config.yaml
head_dim: 64
activation: "tanh_gelu"
norm_eps: 1e-05
positions: "rope"
optimizer: "muon_variant"
lr_head: 0.0117
train_tokens: 125000000
MLP neurons of a small language model. Each row is named by its layer, matrix (up: input weights) and neuron, and shows model dimensions 16-79. Each number is 200 + 20 x the weight over its row's rms, rounded and kept within 0 to 999.
A block is one neuron, or neurons of one layer that tend to fire together. Before each block is what it responds to, as a language model described it from the Wikipedia text at the highest values.

Responds to: Short function words. Short pronouns, determiners and connectives opening a new clause, such as this (In this way), I, it, what, Although, plus stray word-piece endings.
L3.up105,211,214,231,197,210,181,199,203,190,217,209,190,175,196,178,203,173,204,193,189,193,258,193,223,222,200,174,196,209,186,191,223,228,198,204,218,244,204,183,191,210,210,193,178,176,211,212,201,219,241,185,189,208,225,199,192,206,175,170,215,187,206,240,201
L3.up247,225,200,207,211,226,226,211,210,219,189,192,228,185,173,182,220,219,164,178,228,200,213,220,183,214,183,195,209,186,236,204,216,217,207,175,206,231,220,167,210,222,208,204,199,185,209,207,202,188,212,231,195,202,207,248,193,200,192,174,210,201,188,186,189
L3.up429,210,200,227,174,188,190,218,194,200,243,234,214,199,211,189,202,180,202,233,159,173,214,167,206,188,208,199,215,163,209,201,205,221,189,187,181,223,183,183,203,230,201,157,182,159,189,191,212,219,210,193,171,188,188,212,212,200,178,173,201,210,212,172,203
L3.up456,192,167,191,199,229,181,169,174,184,229,204,186,170,200,172,206,174,194,193,231,222,199,170,158,220,198,203,215,200,219,212,196,206,188,186,182,186,215,201,214,207,177,192,210,212,194,210,215,186,218,227,212,217,217,214,235,158,192,220,220,210,211,204,175

Responds to: Clause-subject pronouns. Subject pronouns opening a new clause, especially after if, that or when in plot summaries and biographies, such as she, he, who, it; sometimes nouns like club.
L7.up226,193,204,230,218,157,177,197,186,205,183,162,207,210,170,203,217,173,166,192,181,199,197,189,194,218,198,230,188,209,205,235,219,188,213,192,163,218,197,185,211,157,216,185,227,232,220,194,188,232,183,227,205,210,209,217,237,240,192,177,238,225,193,201,212
L7.up228,206,216,228,211,179,224,239,204,223,225,191,223,185,152,188,203,196,207,191,220,222,203,193,202,194,200,205,195,192,207,228,187,237,212,197,178,177,203,196,205,169,187,178,145,185,196,161,208,187,205,214,199,206,193,200,231,185,238,197,174,200,195,218,185
L7.up275,203,222,217,229,184,200,239,196,198,202,212,167,233,182,190,214,170,195,169,175,199,196,181,186,217,203,231,186,218,221,214,195,217,204,196,180,207,202,220,205,184,197,168,183,197,221,188,222,213,219,217,208,203,204,197,184,211,210,226,234,179,190,201,190
L7.up597,231,212,240,218,213,220,220,206,202,216,185,191,214,159,144,184,183,168,182,194,211,201,224,194,197,184,183,196,218,212,210,209,196,197,191,173,211,188,186,205,215,218,190,171,195,189,183,193,240,226,213,212,206,230,204,221,202,236,190,227,206,180,156,210
L7.up633,210,216,210,248,214,217,216,201,185,201,207,193,216,128,202,225,157,171,201,182,176,182,190,195,223,201,181,192,182,210,225,212,187,188,208,188,223,201,211,209,172,205,189,209,222,191,205,202,188,196,182,198,202,192,201,207,194,227,194,216,202,200,167,201
L7.up646,186,230,220,176,221,206,204,215,227,222,206,150,209,200,192,199,194,193,194,188,210,207,208,214,213,201,195,191,203,218,204,211,229,216,192,203,208,218,208,196,205,168,181,187,200,201,220,231,216,251,168,205,230,181,222,223,199,202,224,219,178,207,217,205
L7.up656,211,162,221,220,225,180,188,187,188,193,228,210,218,204,218,180,215,205,186,234,192,232,191,173,194,189,216,217,192,222,208,213,195,215,229,231,220,209,193,172,204,153,208,218,197,196,201,182,208,250,184,202,192,202,165,228,179,217,184,181,148,208,200,198
L7.up680,200,193,214,228,176,142,182,203,179,220,208,199,194,200,192,209,215,236,205,238,200,214,193,160,216,199,152,186,187,168,210,227,216,204,194,198,199,209,210,207,195,183,212,237,191,199,210,202,180,207,192,144,172,202,238,225,186,218,179,207,220,239,178,181

Responds to: Role and occupation nouns. Nouns or final word pieces naming a person's role or job in biographical text, e.g. prosecut-or, consult-ant, manager, grand-son; occasionally other word endings.
L7.up11,261,204,176,194,209,179,182,198,166,198,184,172,221,178,204,203,206,198,200,197,189,193,177,204,158,240,177,221,162,195,232,188,214,198,220,171,179,227,177,211,188,207,175,186,208,237,228,188,229,211,204,192,241,202,208,196,187,199,210,215,220,232,231,199
L7.up273,229,171,198,183,157,178,173,191,234,198,208,171,187,236,228,204,210,192,178,208,225,169,214,240,186,221,189,212,211,232,206,239,200,180,222,208,184,169,174,208,200,208,175,210,180,230,205,183,199,211,197,216,195,230,178,193,219,174,216,188,200,248,209,212
L7.up305,237,166,210,204,183,231,188,191,169,151,162,221,233,189,207,200,210,163,190,172,189,239,188,256,193,214,200,235,239,152,223,215,181,169,185,177,212,205,197,202,213,246,192,196,215,180,218,229,252,221,214,208,206,222,196,233,191,222,188,205,199,179,214,211
L7.up349,198,177,192,220,169,203,223,160,216,212,217,192,183,194,188,188,158,186,168,181,217,240,211,207,207,220,192,204,184,159,209,230,194,207,220,180,201,167,175,202,214,229,166,197,204,201,223,184,221,200,209,184,210,229,187,197,211,198,223,212,209,217,210,216
L7.up418,203,234,232,157,188,167,199,233,207,183,228,205,177,229,179,198,205,196,198,211,249,236,191,194,214,205,171,225,191,193,246,221,213,153,196,201,176,222,203,209,212,232,191,186,202,183,197,196,197,203,214,219,175,245,211,168,198,190,226,203,197,203,184,214
L7.up470,252,203,215,178,179,207,221,176,238,204,209,170,214,183,183,196,184,229,177,211,208,216,197,194,201,223,200,225,173,165,209,216,181,223,197,190,212,182,197,216,176,189,177,166,209,231,216,190,214,202,206,189,204,175,178,185,203,229,202,197,213,135,174,210
L7.up493,232,191,149,201,181,166,196,157,199,192,219,224,213,198,216,201,186,178,217,216,231,223,202,185,214,195,212,191,181,236,189,221,205,181,213,192,223,189,158,197,235,193,180,197,235,202,201,195,215,193,208,246,212,207,165,184,193,187,191,196,227,202,184,202
L7.up617,189,183,210,170,180,219,203,175,211,208,196,216,193,206,194,188,203,200,209,209,200,226,208,189,177,214,176,202,232,200,218,212,186,206,205,162,180,166,213,207,197,178,191,199,243,214,211,209,197,190,227,171,226,195,211,195,198,186,205,161,199,195,226,206

Responds to: Person-role noun endings. Endings and words naming a person's role or occupation, such as camera-man, vocal-ist, composer-s, writer, President, coach, plus line breaks after biography titles.
L3.up106,203,206,185,178,199,194,171,178,204,222,191,170,191,193,170,174,224,203,223,191,203,220,202,211,214,235,206,255,183,205,190,219,170,185,209,196,212,225,183,195,201,200,194,181,201,186,233,175,186,216,186,218,183,174,208,195,173,213,193,177,181,215,182,205
L3.up122,196,226,203,197,203,179,178,185,172,211,193,221,182,188,193,188,210,151,178,196,193,243,197,199,198,193,226,208,207,177,224,236,220,196,195,160,201,191,230,228,173,184,203,206,209,182,238,201,228,240,193,200,201,209,172,185,200,187,193,201,202,202,195,194
L3.up136,229,225,224,179,190,204,187,212,229,229,213,225,200,201,213,211,202,191,206,181,206,191,245,227,200,176,216,215,204,185,214,201,185,174,209,158,200,144,194,174,184,198,204,182,202,199,210,218,182,216,232,223,209,197,177,181,186,205,244,216,237,200,201,202
L3.up569,175,191,197,206,224,219,164,175,198,202,215,195,245,223,215,150,158,190,184,190,209,204,192,195,206,208,218,216,196,144,219,219,198,193,173,192,229,181,191,204,208,218,204,231,196,155,194,206,200,212,171,245,206,202,209,208,204,198,221,210,185,203,202,202

Responds to: Decimal points and "one of". Fires on "of" in the phrase "one of", and on decimal points or inner digits within numbers in tables and years, e.g. 15.87, 0.013, 1714.
L3.up460,190,220,218,189,224,225,191,203,202,213,200,188,157,252,199,194,203,200,226,205,192,212,207,181,171,181,182,222,219,218,190,241,178,204,194,212,198,192,207,216,182,189,213,205,185,255,195,194,209,191,162,179,239,218,171,184,202,193,205,205,210,188,185,193
L3.up489,213,190,237,223,168,175,210,188,218,214,192,205,183,207,213,213,227,191,182,202,184,234,220,209,193,183,200,206,207,205,169,205,219,204,201,220,206,216,196,194,217,187,193,210,219,220,166,190,181,219,170,205,221,213,177,211,218,216,224,231,215,209,192,161
L3.up538,184,217,198,190,238,196,179,212,200,201,215,196,189,205,237,201,204,216,202,178,195,209,175,199,233,207,190,224,209,181,205,181,185,192,214,201,205,201,177,198,211,236,179,205,184,186,198,209,216,163,187,218,200,199,204,177,170,195,200,175,196,196,155,184
L3.up644,190,186,241,209,220,188,201,209,221,215,216,201,165,235,201,194,239,223,170,188,201,211,189,198,226,189,208,216,259,185,213,197,192,207,214,182,192,173,207,174,165,193,229,202,165,218,206,205,185,203,175,191,212,177,190,220,244,223,188,207,221,210,176,206

Responds to: Relative pronouns, ad- pieces. Mostly relative or linking words after a comma opening a clause (which, who, that, at that time), plus the word-start piece ad- in admission, adjacency, ad hoc.
L4.up351,209,191,192,176,200,183,191,206,198,207,159,189,185,181,187,211,206,211,196,174,200,188,167,207,166,193,201,205,186,219,209,191,177,172,204,213,220,212,191,217,202,233,177,224,158,200,184,225,203,188,232,169,190,197,217,239,202,193,203,213,208,207,209,178
L4.up595,220,187,218,159,181,176,202,222,234,214,205,186,222,178,209,201,163,204,187,211,184,192,151,183,156,192,203,243,239,235,224,200,195,163,227,172,199,219,193,187,202,209,186,176,207,195,234,235,163,174,218,194,196,218,226,203,190,169,209,246,216,208,192,226

Responds to: Mid-number separators in tables. Decimal points, thousands commas and score dashes inside numbers in table cells, like 50.0, 54,817, and 6–3, predicting the next digit.
L7.up49,190,206,205,221,184,194,193,206,213,182,192,218,183,210,189,187,207,188,196,187,186,219,206,210,189,208,198,202,200,220,186,184,203,196,197,173,211,205,186,200,197,187,212,236,175,170,211,219,180,219,183,209,202,231,178,212,210,201,209,191,247,222,209,169
L7.up50,220,191,216,172,199,203,177,186,227,243,169,204,196,221,199,199,179,199,195,193,199,222,187,194,210,243,244,212,188,183,209,222,208,162,209,163,230,201,179,211,241,187,224,183,177,197,202,188,169,187,196,199,226,211,211,221,217,218,183,196,210,206,216,238
L7.up80,222,209,218,167,213,193,209,228,223,194,196,231,187,185,208,220,229,168,197,206,194,204,234,217,189,189,240,222,205,184,197,202,184,223,199,207,146,210,211,155,186,205,175,226,217,201,192,166,175,196,211,175,220,193,175,203,213,207,203,205,218,220,181,216
L7.up135,219,209,192,183,182,194,177,201,225,174,212,208,204,187,189,211,215,227,230,198,172,221,148,176,192,186,206,199,210,156,184,183,197,208,184,190,177,211,230,206,227,214,227,168,160,196,168,201,225,158,180,195,206,204,166,196,199,188,237,188,217,218,170,192
L7.up149,193,214,206,240,214,200,186,169,209,226,211,202,199,200,183,184,204,219,223,201,240,229,194,193,192,195,199,219,217,214,174,193,223,205,206,219,219,198,178,195,173,235,207,209,212,201,192,230,195,197,176,214,230,197,205,163,193,213,185,205,206,240,173,201
L7.up309,214,225,199,181,199,196,207,175,216,190,163,205,196,186,189,191,192,198,202,197,169,177,154,187,200,223,218,225,209,200,223,181,209,205,235,204,223,206,164,252,200,203,242,193,193,207,179,197,208,184,181,219,207,231,224,190,206,204,200,193,217,188,196,229
L7.up527,199,193,193,178,201,201,195,208,220,229,207,183,169,211,158,194,193,195,210,246,177,189,157,205,211,187,184,187,196,249,213,170,164,204,210,221,198,180,214,213,174,226,190,246,206,219,209,201,211,209,157,206,208,225,198,195,194,232,209,199,192,214,202,182
L7.up645,216,218,209,198,220,194,207,218,181,178,175,211,160,222,176,200,225,206,179,218,226,172,211,207,203,241,226,188,189,214,191,200,204,185,162,204,201,195,166,179,193,198,214,217,173,241,156,201,232,191,188,190,189,236,208,199,191,217,188,190,206,227,175,189

Responds to: Longitude W direction. Mostly the W after a decimal degree sign in coordinate tables (e.g. 120.526667°W); more weakly, word-ending pieces like n in Syrian/Victorian, ing, ist.
L4.up48,193,206,150,230,206,205,205,180,190,222,182,202,235,194,202,203,179,219,191,206,240,173,188,189,183,221,209,200,221,192,213,186,167,216,196,148,202,195,192,165,192,193,190,190,176,164,205,200,208,217,191,166,200,192,152,227,193,212,218,200,220,229,222,183
L4.up308,200,181,173,160,194,195,203,212,169,203,169,207,234,217,154,223,194,168,191,205,228,202,208,242,208,169,182,177,192,202,202,193,179,242,214,173,176,219,194,163,232,190,170,208,179,200,195,204,248,205,210,209,185,220,146,203,188,215,239,234,165,211,226,168